From a checkpoint of a small transformer trained on Wikipedia.
Size: 11 layers, width 512, MLP 2048 SwiGLU, 76.8M parameters.
MLP neurons of a small language model. Each row is named by its layer, matrix (gate and up: input weights; down: output weights) and neuron, and shows model dimensions 0-169. Each number is 500 + 50 x the weight over its row's rms, rounded and kept within 0 to 999. Numbers have three digits each. A neuron's up and down rows have the sign that makes its largest values positive.
A block is one neuron, or neurons of one layer that tend to fire together. After each block is what it responds to, as a language model described it from the Wikipedia text at the highest values.

L2.gate253:475529611556483470448525469553599465442554519544442486450409473484563531493545465572568480486498503500460529571500480537461406474447599487543440589467472510429471501500535458490601568432449503463496478420526429585550606456535389498515472530466502448503405523413565539540471442526527510454608492616414559485540477537522492558499454505408405563490418484458443476485439470523486508484456486578508562450497466541488449456482571508520459481504580495498541405512449472546415512540462416514508456467518581533422540417
L2.up253:631509578613552526451547466441536506519459547445457526505531488539545411510471464513478442388477412528466577508528442494521559550466511431539524506513527551445529479476485584589670494448485534466523472476491528408462561519537334608477597434512532488612472519418480500525329490529473524536535541386554532482522487510466530486472449407514472463534469428506418449461428568462498450465428402578441498526481392529434487495518524507439529421568548535497599505570565492435446519487483447512524437431433457594554542426
L2.down253:580563543470537492490378534529562496520416644522547514495403521537468513453607423535499562408543500491517501465437481500448535463437519422505532513539447443417448576478480535558557559465551521505577407531489459494478487482461445422547454556543592603570499485624507472523560472610463483501540433459510484468488424566504585431483490480435469484489455449449522561484483450503484480538495405475451464392465438521541408403509545530460508474429545451523484473492595500464457565474505524617401493562523477524399479399
L2.gate309:530398458530519545515447491482537479626488466504450441548473529541477550504413404518541549604446523542514418513478493490581495479632525428507407531465452520487426536513529548490559452527451454488482529572418436535553505548474501501516478513448461491598564575470492517597496601411504555470493539529518455471562516338419483569513524542596581505538507411562538545459467497487425566520525467446527481543574497453441598561411502453447484513564600528506529519474580506547537483496588451505527530445494546488458499485
L2.up309:532360382564491542469369541478507507558439504525470479598460466517457594487507477479507547604418485540558405507463550582577449486521534502559515525490489510529449602521458519365437561556430463464461474529425445522538492440613574550406445455531471466492468468517381542570451497480487561478578456535470536520510520493429478446435540491413488486584473469531593541447475529470497479571513426466509544499450574484418506451529473475513548457520515546478592513487530478516529441447522508560493548540579438524457541561
L2.down309:475506445535437430395449492466492519503365551488550547547451520411439528552532499468478516541492524391564553520438588473487508511495546535553600476572541478550423521461494572434408523476482469471471476482542442569531537475572564433497472503504550523514515504573369471545489447536535495490537433457449497479506502592527457444494451443440459525511477422565602569452505497528477474531525475480521495481411484485473431470514491499550627499519466507481447514499582461498530480470525504558448508601586402521487577482
L2.gate495:433482519511493369526504501555483449568574503528576506532477436526534494449573476517509535391471529441510466562515565488470517519513480485513510424443463485512438435530492586456482492473476546463463560509452438474615585525490521489482540502497434556530583580492509501445525529549516470536411529550447538464617599522553565488426471418488457511526480515479452372546550536502495614587484508513598478410580496450472374527509459475434471415569606466420518551455558532507478572510485519515549548531535477425533538548
L2.up495:525491478592455594491455520530464597548486442466397431477521496482498444470450441436506619551481618517512444523574606431536496464590543516561492497493492421556464577448492525574458440515394537454448520523441485474524468470518491497668551523484493522502514499460546512513578490586571553521430563495514489506458593456429584449574538565532503454488395478534589444467453513498567429533432500523482526478502500386523498520506478520457450595567476452556522482590498392476531440506493505497578564496494500483432520538
L2.down495:521446526464478346521586529513511361520565532511542536567446421482473531454567601493517514416474486489467504519480556547465480471480485521390448506469430528522540430537470571431505493484443520443517462471409477459524554592551541492373488548492520567455495531481547538462489490501568432481583533524454379524552540485546544539382452468427518612518453500451443496534582534524479479488415467549530453526527547463481489510569424443530478500565464508393531506445464621538519557499472544501484488523467550507567495511
L2.gate1456:447490470545432466490515432516531435466545557550488495572451457535585522497596489471515446456463578489487486484577558441505545465443519548508470487461538532438441424456516465525548461572481415534429493446443469462484534470469462452534433498507495585602538482368515542553555477596492501556479530460422525456476470508503601500522575498531530467541470436510418437517427422427512517499513502554547573545575496440386458462447506505517460564486528580509531554502658508544454618606502415493517475398476536421513510468
L2.up1456:637424489521497571448466445495497548491515485605518483565538490537492400490564470508411515483524485471500526542595430448605452455526472398443452375491438516437500525488547541534603506491522515403413509419456500554443504532543555531480519569486569570448414478558441473506473581548505528570502459438478417512601532544583550461495487526498520481425485579531525497460569525447459513501528404502524522476526533499564524424512520473487434452475529454570520521467487417538459517517474459534490483537574478585459484508
L2.down1456:410498465514466513476577421495591519439583570538419477554524442466558538426417514485534520501430557513479472501537487498534548499443539487491550572448540574505460455527445474462503529463537454493480469428502495436488454517486615488475452426544513550545603566444504511497597581559504557473442514480481524460593568456588537487523546436593520567518504413544482495520469452496530478469466455514499537527527487473482476446474488458446432490540559505520485506472527532459550504546562532574425440432463490502523463434
Responds to: Prepositions or participles right after a verb that complete its meaning, especially to and into after motion verbs: came into being, come to, given, of.

L3.gate591:481448459524541540435476515498526539436501476547440547492555483627495443516473434475436448445541354484474594498486517332418480526499492545458585521516461529503470493487458344486591537561535428442530425472519426535509568518464517529557493561577550414533403485479525487536492436509393476544560458455524539548477480415505382482471362522461535525469425423477469513500538546548476469528511548541461474486553509437412629443510512449431538482567533532445489446478469525507536463507513476516542489434498481552572508433
L3.up591:491464616607574538540434474467471504357421472459473483515384518468552459529527435521463401484539534423565505481442477435493494503457417553524557468573469492490515457424432430444521547564528451497467413491511493575583503409423632511559570546514585488508493531488547535478548542487506516426581541536504473556464529436509554572401584538443509483496569447468427529491515497444451474526509553470459470569457545442523518443459627398500515511488497516485520558564467484612519575463439524534529594521470522526506421548
L3.down591:514513539546476462517502419451496486458464445438449535575415483466583518424531420403451506567527525495546445523503537526502538458431473516518459535477491578553534587483549457383482593507497415407465476498587498474560487492453495581533536472527519542554538450518454519594567439538527508406563518512532406497492529415477521491464561419516508505501549480458568473437461512414572473563508444504521447451440511519546482564512555522504470422495457537511458564515525469577487545481328553460481525569560616488429527579
Responds to: Prepositions like on, of, along opening a place or date phrase after a noun or clause, e.g., built in 1925 on, east end of, Bellator 177 on.

L3.gate1029:501429485460461393448439539546553545457496376591571502511572530480578475468457423530535445548485526595490457552516549480494409524550487550523549556468430530587536554498519457557441470598411496502451507532440522556531470565485533418551543488549482529435420504509432442528502513496591548482457513545546480549393469560538547474562535465377504518498436433403484540501531441521569559540520491549393408513546527442468534524541443467508477548521531497449599482521524493600582511402583434549452555516644472466507469531
L3.up1029:522439476514509452563459486550581558543564468482532578558465472504514475573449448499476519423475612456535393604487521392530572486527437552516470497455476457518523535419488428543580470597473512591451388510450506521418506544456513553578491525626502455519532550492521540474466539525530487579487499460510464512506450552522478509444497482456476541532478489469511512494485470523479524509522497470490528478575455494522500481480437488547481495531587534498514484490590473563504505490558485502475598453601413380543482446
L3.down1029:531507478439461427538416418475451536535492491537489557516449409538505491494472429556516548416508543433534377523483524438563544387511488545538538575585432435519533488478597453585502575537493452445403448527443488533487587543599484546530512459463479507540498464427537479515520540553517533477528451420519532464526475580455541488490516536494437481557492437451493544412518463534530492556516493519508556496502524481578490424568445405539444481574532498507460517538504550576546502539572470515433636507512396486479459490
Responds to: Prepositions like of, in, on right after part, position, or time nouns: "end of", "first half of", "point of", "early in".

L2.gate904:486455364446506460385550566482484516487546456489487451560488548500532602521518449463482435507460566539513555565470482530553459446447491505481542555509476442481529548535527484532481456548478479538503538561488564463517495472506483558467503471512488531505383403540543484474486511506407495522396408515471520528483431524453500536502548517602517499504537553483478483529490560572460458462509479463498472467460556590430554565438535481527484615527442399462523449567486496528541504514512473453597481581465518503399437580
L2.up904:495524513510473500492395547488386644568501382487554556527472503571473482533514461537562567560452513551481445504504456555560551495463512574502504521595582504529521463561459486474616471424477388519548510487427484555592487595589530537386467434567512551534470422496466501435427492479474437426518544440482590482531464554598571451513638375398517539456539539388532568456486484459461613560465432618558463459521411463437508562434523450508460498557489537459444468517589598469476507472511421547576566540462569527444370517
L2.down904:590565453545482552554453490438412584569377462544519550450482471518464463485455530539477654485480419535466427498487457503505604550572556562523475492513492545524542416489413555460575552517503434457490456515440406533501508610597490465486422610547546510524517562526450558519433438435509481441618593461444492449526484438560487467506533443375447558418515466488502481433557442454501512534484500550467510469492464461448523497498496436523432452538508565530481498470496538441468512508476555524492541441556589497539506489
L2.gate1057:462495477447487555563495460455538501572517530492484494509508527451428522475576505599410414528487521450631481485510652487487463510572435470529449525472551464537577571516611390492593528535457512510494531498505481484523522430506562505600436482444430505557504498560468525482389541412553539500568503429485500563486475507529472451497425538474453429449463606391478589533515475500471574442543526495454531551512443386478513598472503506507490479493486482535495372535434500602456530509522425519505547657403628466542408536
L2.up1057:510508519434576557468455560543557451538561406498478471486515597575543485474480511526600478350411525495570488526484591524485466520514444502459431557446488427509566544445494495433470497489519523603525528509448635552502437563553513470479508474416478479529502465456605520468410568452537438509454537561505505593488461543483485499502531470454562482524364550453501431547459590542494459505521398503482504514481520482524347548529482520449506513525519437461556415454476465414473528457480468491470501463521456512486501517
L2.down1057:477405491524605453509462522495410505505389545581421442558475553530483484384503572519501534476578371494525498399630473509452550503421505536527520535512460594516531493575434555486558518545527517511438537467543507515535653539485459504460527475533545494543507636487517542501570460521505498546467543532554466552493553410481532586506483432394486459496502503477534402480433494421503455500504432462544509474519596656397530498471568514432552434461499451527531512454540560509452501535484522553504475457528501495442522525
L2.gate1430:565481434506611574403487624568537525492474455490555478386542499478543502473441569503483473483553450434494462468534554467505451513504466534582409431533465534578549476525496467417447554598435601549424519447441517466416578557462488584519480431532534459488549539489442553487522526567504516494440452483485564528533499456600388402554471495530524562583533525453543527534455505439495436493503446569524492490528432479499447527516470405550529534455475527444522505537432481529520528508480416518579552543546409527494517599
L2.up1430:525468574533558418440555613477610424477461509482593431446498488366444511533556464600448515546493497446400408434545429480579485484492491470503488442499502445489426489516486524480530475501545522499493533579537506494509490515501528509519464560443434489499525562452445549489537620485525595517454517490471483478456511471500442565530483529483517536565464540458505451580453518495506530450479485460444627485458535522585492476411413520576464570560486548483504575468383444545502522467438481538496541390468469424514525581
L2.down1430:515434445528573502391531563432513593453430574472544459402497517475442556473545425464462441523614535506417459465479516536563506450473492612583430480490498530598528433442488425505492528485470497505489553534543551543442530484529502565518437486397599442491568510528497516433474437495453513516503486391494479504516456478504547530523567506508436502608519557427535396498504557423427399502535498527457510452513510473415495545488549419492520529524509441476502583497459488579487551437458371488470588472497505485484430489
L2.gate1858:448477526414554476473454538539469508546553497494487522574415525581478511451369511478497486532477431487507467451453432555530490427461505547520440499571482524480436509469519520534454447571430529568465511429517457568478590578453504558602518460442535490432514451452565487483552583514456511469456548491452522458560492463468537541533428488537488541402441466449457554517555520587367515577455463495514602477507485432523463512531442339449477546548574595626543529535491597598526466567550458551437420482572567515501454514
L2.up1858:571535479581509439456637416410432543560482543485417496563479525493457535468495535430474460490465517522484535445550521535494486498451486591390569589432475555491549522459549559490516550391548509522504558512526500478548493542509417411530548546591583466528535527386514572524468475439451511480592489492505528522538519494495457531402537475481539449631497551485474443597566572512622459435523549471486496443540412487459581489552491566537504509519447470524491526514554471456373466480496504497480570484472423583463481531
L2.down1858:498487460533515402464513374536479431450542510513511492548419540554382522480458521595444577470551462523432452417513473495496434558509476528407443550548488559487488539479546486471435541448450565577569513489520465564513509500441505511590511458551519446516517488439541459544540454500489494430503475519509515471591562472435487506451525492582571444450486527423531425604521602527537466479453555634564635419478472452497499602543481436486495513521559554465434516524504557515461448482551533434449489511514588481490432532
Responds to: Column-header words opening a wiki table row or section (mostly Year, also Rank, Population, Education) and time-span nouns like years, weeks, season.

L7.gate620:484467506491476500499519537541536578452533438474378546487450441539541534513585537491433582479560479613535567497474504541547502539497492407494516480533490489463465501524475485460512479461509553518532589446512489554599496506453600422504531515548464408514487467437496406511457525460377493531601495450505485510475507492455491469497562400494523485580529462582405457489405430568507492461409587481438508539499571510419472493511531451490447476492479515530437519400457505532441547492501518480498520492457546540487523483
L7.up620:490498477535521481469513500448510605537520472528481604602505481506550473502586556587643445566464396550486501567493494551486402469503524460577563532506575452557503437501475490538491615433483534474487518504557516531565570451588570434504489516491489470544580482555548517486425432583559528457484460509511514498492448510456495519512623490556483538485511539468478465475526626510438560505480576515465480517487404528610575407465497591591534505436463499482583484395478375463467417509394584489542503454484450569521599498
L7.down620:462486564534471492474483508482503515543566445481554443385504453485535392455583550351504483524503432525485516442602554490486509524557568484578511523549515500496529463510525495443438547494514436538431490470432509523513479520543486509518491511521519467492473543452470516430471500459480524369601521568502382462426616531546495512452467481531458530564575477590464440490486442584494552591536404428419487460490466530456473570610496454522477553537522478608410484500455580447550406506519532444480536543524483415475510451
L7.gate1238:523532385484537540453515523455501525540477602500493606514492447500573624564578504584484431490545469500440466511502534555528542518546542479558476532619519525541455435546485423510513527461554531508521479437446535523504452446528525543522523446526462412426511494547417517464418540531576476456588506507598414603491430430539480517452596506454516465548442526527549449503486444505431540517448562526407443421410493447479448465595563503540449590489466521455449535447470488468538511439483485544403533453468465519454421514
L7.up1238:483547555489572528557534510489552459496407500494523508551502385693510471501416447565467614465513437514531537536568455544505450467459494508435579482429587546463432442542582493425494513391538532532481438502477417451511552488498503554548495468602454503540520402428572544511501499500466578534440514394505556540447535455418521468504468493579560492484464525541464475507554443488534570484456478597438414483537482430452460536458518443536542542496433464514468476445527464512489414533424480453541537388574548401508549495
L7.down1238:508538473460535498531538498493418593481485541472535526440434540533548523492508521472434524497505422535537360479549482508517549502420478564633495592518514486458464524528537444509475479399594527539529507445555487553585489512463520550453530511584501435459433438469463511493510531476542486380428521560447507534444535559479507471480438472536449448531455437546527480549486509460488499498543480501454466448456416632516496494445519462507573474474504473582500476603558547453492489456436557549570411458422513429541479567
L7.gate1481:507598515424441504489543456521499606493544497501485444441462563513581587462464478500537566500532551465499445468543490605605482450468491506574469569547454344482471455505543525542543476482486592477469554426506531563591484567500503431508582467437517485553568635501450462461519518503609462435494526448441529507451541422490504402597500494494516559470466566495438547554524497494508467536486533470453464578596502508409444481474539478468513503484430553505519405465435533473432439411429524575470548520489618476515565543
L7.up1481:489530469604479507463466461513574489557397528525468524484556497513479634494536617491502457472485458455447524550559515461508514428569558500591541570490462432476514582538424539539449613462488540455535517498437469508514639493557518531448494465491402491443534464626501560476493496426538465533500478527556566484529470420381538454433583520553533490478509569495416507511472470468447424526539491508386396576493545606555537446449441560510421531518424492480516460474545484438513492474437413477559470506484453442483397471
L7.down1481:403483519458552504476525449530401516510555519560421436549412509493494465552491433527499520446532448538487524409618586457525509564570491614511471559538456488471468511489518542601567468491479484449460475514550541541500457431514446461559611562635539491418499600449526572506488519543470442390553629479550510522531442486488539401504544481430551523560493508580524502520482501522406503534482475514508451548495492532389453528472484561466561515454511357507571580513411422487508485526573444487437482546579530406484471393
L7.gate1652:496495482516472458501545475487522440463504432381520421551585527491520462587514466447579498422504406559468527543465509637526406515478466482482469553584586384580422473528475485459558423443497435445486479488506544594540411463513517437505487512562507520474419498454530524424463469596478516466512611426492530510512552515523473432522503569532500565576509541535491489527513507517580553443470534522405421462522447492515444596471573534490485530586475559472540589505476448524458467462459531510421509553564544520473585456
L7.up1652:535500539581452456481530497344404513515428529465514513557515418547486493580495576530512574461542508531476474549416490493637537518474452445432487439546496534470481526520475515445516483424527504381488395464518537589504546504518497417498477462508505482399496521469502418426539455536475483514549549468582556547542561529501517391460601518486527578469544467532480480463408419534474586556547538507499517521488553496431429611580550526513506486518524421554437543403507396497419564469475495407470532511508472480480463516
L7.down1652:527597478558581475416400521536419493560467569455478510459495458473492480457567468488502526463428424485505627457453561503425547444562559570535491465480533539454449489460559513526411595531554502441518476501514506490434551493466514516521413537588534470436449395602466520450415514521523509468491449460534496505615429532477553394581557462550546556478511547492502446544454538469483496532534472501625471471490457476511385559407520484583617503529465518486509502484550531460589607514506567506634608447481445517498522574
Responds to: Prepositions like on and in that come right before a date, usually after event verbs: died on, born on, released in.

L7.gate18:500477541546488508558551472556472472492525476468420458462494444585528546474482489509554519577532502508514506451445416498549547488437517517429452507496503598462508526498460506509538568546425576501459457425444590475441540545420533434462402459503498574391538588471502520441495475489513532554532539537545489452588427533531535516466468471499442448478465472517431476546457439571515433502541598479483554473465518437462528479503509521557503471555539463505477480394505473586496531461520433469511418566503483596564446525
L7.up18:470456580540498608512591524456621429477578509561455539525582532564469584416543520560484482528445504504418509576483493531534547472511531442507511623435381489433485579533490580474604535582478523498551542520570594470476546555426531445504517540461458533494499489502580531463469594528526491506523472517580498484427468461502442476397592543470508599483526571503486402444459517502497474454540508503520498498475483571610542455527458425514537518541460473518539386472520403527464441589519527365556581492461512494492530421
L7.down18:474519465494479487564576523524486452521523462566518453579397440544485560513504585573540552352490547458403535524527566496469473523503541432484503541491557566606481440479475509431596414489530518552549499492519439492583470396434491553505537492500448559493525583535551499474440465560436509415553528533480583586578532456536491505471489482572505516541563544464509488565430518594556461524520543518551455517459485503409474447457491626431557612451528474495530517545493467541418488461420499501557504516467585438556666431
L7.gate1537:438503493482547518446497491462566493493468505547548408474478505444488476472437464490519451568560482470508521466545496440556484594555533480487489618455437480610569520534555562571484537441575522519526475511533515443397531552466501459383427427375389566501498550566475528534498448436524472512453410483519588406491487485519544514494550543498391622569495502487593599527505462482540465478474573576532553462571549547515418447516509474410550471484509383547482551566574457392599586503568544473493415474507436514529498538
L7.up1537:488512529554391579513519444484500451474498531597510444425488475487453464526469492446479487590548570448440496460507559510438492506590516529547474674472502624446516518504512454593528517377437532542503463537435548518447498590557530478484497514499524561542462448456489512511570477475448502482510424658476458534474427501455512437432518489543450545500462463454543552510505420421505464492527545493482518512456512537407489535525538453513455440468452410446552481540539528507514457525557442469500551510450478477619495439
L7.down1537:544405466427536582495597440515568503628521483500485558411538505445596548433557524568459419417469515518551485494502489548560530556421524484491467442611484531433442560526435556492572507478502432519475523532515434558548671482521563526423456493561638540446512476498506431512487499489506511470502545528485477525481453403477499461531463467476454500513558483525559538497442517395514423481520475452503375483480519392472521500412418513549512442472506510536464475484438541515531608524534486544488555576510442424560596514
L7.gate1542:518522459526514537535493470631586539489591468481531553485456491514528506474504530468460530517491546506517497500483476494410483531476395533485496534516442575390466465473533613574452475502399423537534499528450597516534453516466536425522538555521443428561461526464529501491442552449492557517443476414518418544448511423481427475419448477492460505466576605402526480488388427429457467504484553542444512472503422547399503386514473445502502511510393571560411481450432452527657507478540500468474422502418474498479512513
L7.up1542:487478501490468505468460535596574525485545523536457503503463564376563428526409459560459499474522519511428514460495528440524488540451506574498507498598527496542543506505513565518474434480518471518523549495497542570577526553454493400458539505558493552500447593553458501526485524512365498448458551473412510414511488482374453503466584503487382445464452561480571474466555397467402479444509510470477576540472482642406462460460438526505527568508419465496529519536581488446463470537465477577524413504553439473564491502
L7.down1542:516546538505450498466467479587500408559487465544470463454469423422499537547493467504481537443496435470539459554561507504460547522510578447538426450411429467491429464608441487511477514531381505493529486560576660575431484589549521453444522585531533441513570511512417499541555464429595512463464429540550502538537605477443510490414444569477516477492492497594594553445558546499370458527471456549445487581468527515442448506547447543510446448465504432526464429463572431527593508603527558543477500560463472452619469522
L7.gate1572:520518450415553521466560521462400469459412508502533575460455494458564468520472572517493546549501417506523508512524515445554503487472507492476536407492510477497421540470601555570469497540424520523521536486448592438499489513554465553569480467566526513526593484415498494415476511482475464566460469603491479577503491459507432428486556565572494531519410546534502580551455486410429527543423500542416622509519442533463511566395525460569572579558573439443502501443574540466578516521572569539544592504548517430483473616
L7.up1572:467501439536536450521480493465557494504585420507407505446447501481494494579466462466570522442486456517536488554479483468545441589475442489537393437535504529502513610533457591540518547414447473488558503504486490512536452518486519577516440527562494485567509545479450538389502438412529587586406480449480513563532443512468436507493536489464415552442469556536549559448450517470532377469570498431435568435436477541406484524495407540493555491505513556563472462430483451521495434569545512511566531483534539545429482501
L7.down1572:410538487477541482507576513509499475444537531561490571509479564436508497526527528490504512440575474519440494455471572546407463519492453510553536524478547511486520508488552450397494523563421514504442554490472478359409584436510540574429577582502480530514447452429469501467444506527495381574486485535473477500415493512582488519595517491528536549651471539532462508545412516553478540488603467524387512558521514542443495498553506640490534442557604522455570518409482504444501510416525543525489526542589441569458531500
Responds to: Function words inside superlative, ranking or award phrases in sports, music and institution articles, e.g. "first time in", "player of the", "list of the".